{
  "n_layer": 8,
  "d_model": 384,
  "n_head": 4,
  "n_kv_head": 2,
  "head_dim": 96,
  "d_mlp": 1024,
  "vocab_size": 2674,
  "activation": "swiglu",
  "norm": "rmsnorm",
  "norm_place": "pre",
  "norm_eps": 1e-05,
  "positions": "rope",
  "rope_base": 10000.0,
  "rope_fraction": 1.0,
  "qk_norm": false,
  "attn_scale": 0.102,
  "bias": "none",
  "tie_embeddings": false,
  "parallel_block": false,
  "init": "normal",
  "init_std_qkv": 0.024,
  "init_std_o": 0.0,
  "init_std_up": 0.024,
  "init_std_down": 0.0,
  "optimizer": "muon_variant",
  "lr": 0.00457,
  "lr_mult_o": 1.5,
  "beta1": 0.9,
  "lr_head": 0.00496,
  "warmup_steps": 200,
  "schedule": "wsd",
  "decay_fraction": 0.602,
  "decay_shape": "linear",
  "final_lr_fraction": 0.0,
  "batch_tokens": [16384, 32768, 65536],
  "seq_len": 512,
  "doc_mask": true,
  "train_tokens": 260100000,
  "steps": 6931,
  "dataset": "wikipedia_en"
}
MLP neurons of a small language model. Each row is named by its layer, matrix (down: output weights) and neuron, and shows model dimensions 256-383. Each number is 200 + 40 x the weight over its row's rms, rounded and kept within 0 to 999. A neuron's up and down rows have the sign that makes its largest values positive.
A block is one neuron, or neurons of one layer that tend to fire together. Before each block is what it responds to, as a language model described it from the Wikipedia text at the highest values.

Description: Decimal digits and m-fragments
L4.down922,163,235,168,156,176,148,138,190,172,231,165,236,219,188,226,145,205,287,86,160,211,143,190,216,151,221,249,152,179,164,258,235,175,219,211,199,192,199,205,177,172,244,239,170,176,207,217,203,121,167,211,167,229,170,247,166,104,230,160,201,179,246,165,165,226,301,206,234,222,189,167,155,222,186,221,231,213,166,210,174,201,193,198,248,198,212,229,181,302,210,134,206,200,152,224,178,187,199,175,264,230,250,199,215,201,184,207,225,217,251,187,235,161,181,186,175,206,255,205,246,207,188,188,178,271,231,158,172

Description: Decimal fraction digits
L2.down37,197,136,117,248,194,229,191,242,196,196,178,223,238,225,168,206,247,224,196,207,193,253,190,220,173,221,229,104,189,188,141,240,194,177,238,160,212,211,229,176,176,95,203,189,149,255,230,304,198,179,151,222,221,238,189,175,180,294,213,176,212,128,209,169,145,214,190,305,202,193,153,230,165,207,203,158,200,223,235,234,258,233,171,228,236,159,246,154,209,145,196,211,169,119,188,174,214,176,204,153,177,176,215,170,219,153,256,146,230,161,234,272,207,177,169,205,163,194,167,194,137,233,114,177,159,199,167,272
L2.down90,269,172,206,196,202,242,238,206,189,158,203,199,250,242,220,122,189,104,218,176,241,197,164,158,293,163,202,186,196,239,201,133,177,185,212,172,229,140,204,168,225,224,229,169,213,219,186,226,234,204,225,241,203,264,162,214,248,221,188,249,247,221,185,179,190,219,188,196,191,120,245,276,146,210,212,178,211,176,212,229,248,175,189,217,267,200,200,192,181,239,176,313,224,197,217,286,271,192,223,215,251,168,211,188,164,174,220,148,235,175,182,188,206,223,237,146,161,213,215,173,284,240,208,332,217,193,163,258
L2.down124,257,247,173,216,232,156,163,179,208,201,196,194,238,250,321,180,198,195,134,199,269,205,163,207,242,202,251,174,225,195,178,188,232,135,182,144,107,189,186,213,254,174,171,237,193,184,173,182,275,179,208,240,210,179,210,165,209,173,209,162,205,239,169,137,274,214,184,185,247,203,213,147,80,206,182,241,147,223,200,147,165,173,204,247,130,174,236,194,200,220,135,125,199,247,158,215,182,234,212,203,159,151,228,185,168,212,236,212,234,206,295,290,226,182,250,181,266,161,168,216,243,218,212,246,199,224,215,244
L2.down259,186,197,215,143,256,173,258,196,187,244,144,209,134,180,218,123,185,252,198,176,204,223,132,212,132,197,195,248,130,190,179,277,249,176,195,229,135,160,188,153,148,183,175,164,136,211,218,269,225,205,107,183,232,200,187,218,221,139,222,188,209,174,226,161,214,141,290,149,160,212,274,237,179,210,206,220,127,225,195,202,216,286,118,202,122,206,141,174,223,196,214,213,118,182,166,219,213,224,159,178,161,229,180,248,142,188,249,191,283,160,210,153,165,225,163,124,156,138,258,202,122,154,203,242,215,182,200,133
L2.down332,182,239,219,169,249,197,214,186,183,214,221,225,229,279,104,227,320,204,144,230,188,199,116,191,192,158,138,157,123,182,174,148,264,159,197,170,182,207,162,157,170,228,186,252,238,207,194,172,180,219,216,201,211,140,157,279,173,210,137,160,173,210,171,212,211,278,190,168,146,189,257,187,240,217,160,185,205,207,222,154,163,244,299,258,245,228,171,220,229,214,257,268,164,207,151,263,219,162,158,237,301,132,192,249,191,156,223,256,224,265,145,238,174,163,178,126,185,238,132,186,180,185,174,204,216,199,191,207
L2.down407,176,259,211,107,178,207,188,179,119,191,192,114,235,188,223,138,209,170,140,162,192,174,212,257,180,217,236,185,134,182,209,184,166,173,210,190,136,229,223,180,187,212,195,237,164,214,261,148,225,184,199,233,184,242,162,265,185,172,120,184,245,124,211,108,111,249,219,241,176,156,202,221,84,212,193,190,192,217,216,224,205,215,184,139,231,225,321,235,133,193,220,200,166,232,172,263,188,179,204,205,199,204,224,200,203,153,210,201,184,153,256,203,178,169,148,201,254,223,252,188,224,205,243,157,178,248,157,215
L2.down612,170,175,181,229,181,250,99,228,193,167,165,177,158,265,160,200,266,196,240,190,203,242,230,205,213,232,147,149,181,139,165,178,230,200,188,230,250,90,195,172,204,200,214,133,235,208,187,161,259,254,248,135,232,139,250,147,207,208,186,205,217,221,139,265,186,141,158,184,188,252,199,188,174,230,233,208,185,140,229,202,123,319,217,260,196,266,237,189,143,206,164,228,238,152,198,239,206,252,208,193,160,220,242,156,221,218,180,240,117,166,183,251,227,222,185,238,148,148,201,253,264,166,247,265,169,175,205,225
L2.down889,229,189,175,209,196,192,222,200,151,182,298,186,155,183,228,178,159,128,185,185,281,210,183,240,221,242,132,148,252,217,209,233,250,191,153,213,184,121,204,224,107,164,230,184,189,208,153,191,200,193,196,190,199,154,209,176,241,214,194,166,198,185,235,176,208,237,180,136,156,213,206,202,146,214,192,238,237,218,206,229,191,265,261,285,195,208,210,163,231,143,197,162,240,169,214,271,186,155,110,175,174,172,205,256,240,203,156,235,232,207,143,207,161,155,119,260,162,203,221,272,132,159,222,231,186,207,213,125

Description: Mid-word fragments
L5.down45,201,169,165,285,222,198,212,193,250,193,244,197,257,138,172,134,174,119,195,208,211,231,175,241,204,211,278,275,233,277,235,224,65,248,204,182,195,140,242,183,226,99,240,178,257,199,122,124,196,143,250,224,217,232,236,189,176,301,166,212,180,136,238,197,215,222,199,154,196,281,164,206,180,235,235,173,194,220,195,186,192,226,185,261,340,196,186,169,136,252,274,176,263,143,204,190,192,223,166,182,164,151,212,219,209,145,190,222,218,197,190,212,210,150,224,139,161,221,225,218,238,208,163,178,181,129,191,325
L5.down124,164,219,196,145,227,172,215,127,174,214,241,295,179,257,196,140,196,130,236,270,237,198,185,254,193,224,205,255,179,238,204,150,167,217,184,200,209,204,176,179,171,182,246,213,210,156,192,191,185,136,281,225,223,172,199,219,218,225,243,211,224,259,230,197,169,179,215,174,281,212,177,168,235,211,229,246,180,231,207,244,164,189,238,160,215,247,206,273,131,185,183,260,161,218,181,264,199,215,179,222,173,170,242,205,161,202,263,194,278,235,237,186,213,150,162,178,218,290,183,236,211,219,182,221,248,235,201,242
L5.down257,172,241,237,195,205,242,196,239,238,145,216,200,232,190,149,252,282,152,272,159,218,182,133,239,148,174,155,228,204,227,224,225,202,234,171,145,237,203,155,151,218,180,173,212,145,221,114,192,143,233,265,276,149,231,234,199,109,192,234,253,191,252,252,147,213,136,229,190,127,210,158,120,188,237,270,169,182,115,171,178,195,194,197,160,226,135,190,254,210,209,172,178,207,199,204,204,144,187,181,218,215,211,234,205,227,164,203,218,131,209,203,192,189,212,238,257,196,173,259,203,202,283,222,256,191,230,224,211
L5.down275,161,214,239,201,56,169,176,257,187,201,118,286,205,124,164,243,247,171,190,225,198,184,234,183,200,209,173,165,180,224,247,256,155,244,199,210,208,230,127,208,252,225,211,197,211,219,145,232,164,259,193,185,193,163,150,221,136,211,184,230,192,175,180,204,212,175,149,170,160,161,155,144,187,170,228,250,207,214,194,206,82,254,212,209,243,190,265,228,177,158,228,162,190,184,190,240,275,211,211,206,222,125,226,241,128,328,171,142,237,149,198,135,189,166,195,182,182,173,176,241,207,161,231,255,194,283,181,182
L5.down281,182,221,194,174,208,174,210,213,176,252,125,162,173,117,184,236,211,242,210,267,196,195,158,199,200,238,117,238,192,217,168,253,87,180,214,142,186,266,142,228,163,213,193,143,235,259,169,187,181,181,208,138,227,174,198,205,175,208,109,164,288,195,243,215,138,164,183,242,201,161,170,186,225,267,201,247,154,233,117,264,271,187,246,175,143,198,178,172,234,242,205,201,276,184,188,175,228,207,162,100,284,177,209,205,173,252,192,209,114,234,136,192,107,177,180,123,190,158,224,170,203,261,198,224,193,251,147,159
L5.down291,208,227,241,178,230,218,140,118,211,228,237,167,198,160,216,208,207,219,216,262,162,226,182,217,196,209,161,157,183,249,140,174,178,221,172,149,209,119,106,195,181,268,200,200,172,248,128,204,208,213,277,145,142,199,298,191,113,185,182,198,109,188,153,244,236,246,184,169,217,177,206,155,147,157,217,163,94,191,216,190,177,190,250,191,164,176,170,156,171,196,218,178,194,221,202,158,232,96,150,288,227,210,244,145,166,198,197,124,116,259,190,40,106,225,215,165,196,185,145,229,198,204,151,237,173,239,142,262
L5.down347,225,211,217,206,200,174,208,256,225,212,206,280,197,213,263,162,271,191,205,247,191,202,237,199,135,209,195,155,244,224,223,191,264,204,160,108,179,202,200,184,163,213,155,211,213,199,229,212,190,310,124,214,207,216,216,269,241,202,222,239,177,167,288,227,257,293,172,260,235,130,200,223,181,121,209,191,184,201,190,255,153,268,217,174,246,187,270,165,259,216,81,169,219,276,243,194,208,234,193,159,208,142,239,222,170,220,206,186,237,217,220,258,195,186,230,283,189,238,147,235,184,221,198,175,261,155,146,217
L5.down405,205,287,256,142,182,174,208,149,230,128,251,152,180,237,210,165,234,178,178,229,227,193,235,246,265,228,162,172,219,122,206,209,222,234,278,234,236,187,261,192,197,243,250,105,154,240,105,154,229,198,178,190,181,194,202,250,116,226,239,149,220,177,103,155,208,208,201,183,195,204,273,166,247,254,138,182,237,230,198,227,245,281,237,228,195,222,163,236,239,182,191,168,207,237,186,192,266,190,157,200,177,230,174,199,219,205,210,225,218,174,215,153,116,269,176,236,162,183,228,206,227,174,197,187,202,238,210,231

Description: Infobox fields and word fragments
L4.down479,199,103,256,182,219,217,206,208,221,166,158,224,252,211,212,195,216,165,146,224,246,240,299,201,151,212,203,220,191,143,239,259,223,196,192,163,133,226,229,166,228,223,237,182,169,193,172,205,222,258,234,197,111,203,220,283,232,202,175,234,193,158,224,199,182,208,122,134,161,185,182,187,204,180,193,255,189,192,262,184,253,230,166,198,184,203,292,237,200,180,130,143,236,202,186,224,167,201,139,233,212,123,191,230,135,222,257,207,237,127,139,170,168,115,134,207,208,304,129,208,163,153,158,175,185,265,189,201

Description: End of field labels
L2.down78,217,182,203,270,288,199,172,162,225,121,140,180,200,138,166,236,223,147,205,154,221,290,258,149,112,184,224,198,227,195,163,155,199,154,183,188,133,199,131,257,217,250,240,221,238,104,169,219,263,193,172,210,211,193,199,181,234,144,187,146,213,197,190,182,214,230,334,163,224,247,233,165,263,189,226,185,205,158,279,226,148,255,221,127,266,209,230,258,171,180,212,187,188,225,140,295,122,195,187,181,192,208,206,140,179,245,232,230,210,278,174,238,228,137,188,126,134,241,178,200,175,208,253,238,185,227,256,139
L2.down432,199,187,233,185,291,173,238,164,190,134,187,220,167,220,171,208,179,150,239,149,241,198,243,137,147,328,249,118,182,224,151,175,240,189,149,177,155,130,208,191,160,193,209,163,165,223,256,246,254,143,236,127,181,143,219,261,174,142,200,165,201,218,231,231,231,212,157,158,167,164,179,215,311,247,183,176,243,216,133,171,132,188,178,190,155,172,189,258,254,190,211,274,178,198,226,175,211,213,108,209,242,201,260,171,199,205,184,232,217,179,130,199,214,175,192,177,185,286,217,244,200,220,187,85,219,194,211,225
L2.down440,187,164,157,264,185,157,160,311,158,248,136,178,215,190,176,226,223,141,220,295,174,154,218,236,164,231,263,181,179,161,124,214,322,120,230,155,193,212,200,240,183,202,220,191,214,177,181,217,192,256,206,214,139,216,176,225,184,171,168,164,190,218,182,252,195,170,200,296,203,228,197,221,136,144,246,218,182,170,195,215,199,206,225,183,194,170,275,235,164,206,216,178,230,223,176,195,265,154,240,301,171,186,310,237,229,118,186,268,167,258,233,141,194,167,220,269,210,205,184,218,291,149,170,221,216,210,189,206
L2.down656,146,138,230,159,182,231,227,157,188,223,159,208,186,125,168,178,164,208,191,164,254,228,193,130,212,229,179,199,126,207,185,234,237,136,240,186,221,184,183,226,188,201,250,205,201,231,197,286,194,254,196,173,208,195,204,235,263,103,191,241,193,240,185,223,233,205,249,212,151,184,167,227,197,179,280,100,243,197,206,238,175,256,202,212,185,136,220,159,189,223,200,166,187,147,181,141,184,148,209,273,171,245,241,158,193,125,201,198,249,182,266,216,278,181,188,180,218,109,219,178,231,190,170,258,245,176,268,131
L2.down883,138,183,168,181,223,210,262,258,48,168,242,220,126,171,201,198,175,163,162,129,238,209,165,206,217,193,176,266,219,212,226,273,220,194,255,181,295,165,175,208,283,206,199,156,208,184,225,212,162,254,137,152,208,181,221,185,232,282,163,227,203,234,257,251,213,128,175,183,217,185,216,213,179,91,200,131,282,250,229,166,164,140,185,213,185,257,147,222,187,224,249,114,149,212,246,207,256,220,216,177,219,199,134,144,225,195,141,207,190,202,230,83,182,199,213,192,222,166,206,274,176,245,225,199,204,150,153,151
L2.down897,149,248,142,230,185,125,197,215,197,188,152,140,167,206,245,211,125,293,259,198,116,195,218,172,223,246,264,236,216,167,184,228,250,213,245,154,219,127,232,186,243,168,208,195,177,224,190,153,344,233,119,150,229,249,171,153,221,246,154,198,264,173,150,177,245,172,272,266,206,155,166,207,170,257,275,241,247,214,247,237,167,227,248,219,247,253,134,129,179,252,255,159,126,244,214,248,243,194,176,189,217,186,202,236,202,139,204,201,196,235,239,243,116,215,231,174,181,172,220,193,215,218,236,196,198,163,212,308
L2.down944,283,122,252,208,223,203,234,142,245,257,183,233,199,175,133,156,232,205,262,178,178,211,222,201,186,119,200,128,224,230,205,205,225,267,171,193,219,221,207,147,162,163,265,99,255,218,209,179,87,214,258,164,174,210,185,175,211,200,210,227,300,164,224,170,184,216,225,298,174,197,177,232,165,184,179,234,220,90,166,270,211,201,250,228,239,219,244,182,245,160,226,159,222,221,135,217,215,199,183,153,214,173,205,207,225,213,223,232,238,200,170,193,175,228,198,102,176,189,225,187,205,185,186,163,195,209,189,171
L2.down1007,201,258,150,128,259,245,189,221,170,175,129,156,228,135,173,254,208,260,212,199,225,227,199,244,181,133,253,214,269,186,123,195,219,226,201,125,172,223,207,162,158,210,155,192,219,207,181,189,163,262,197,189,220,157,222,245,189,190,222,257,292,151,228,232,285,206,281,202,197,203,181,169,282,178,257,231,243,91,179,290,192,214,176,197,235,191,256,106,230,306,258,269,216,275,192,167,203,171,131,147,199,172,283,181,151,234,248,283,204,195,127,262,184,221,269,171,153,166,205,218,203,261,229,189,253,189,250,219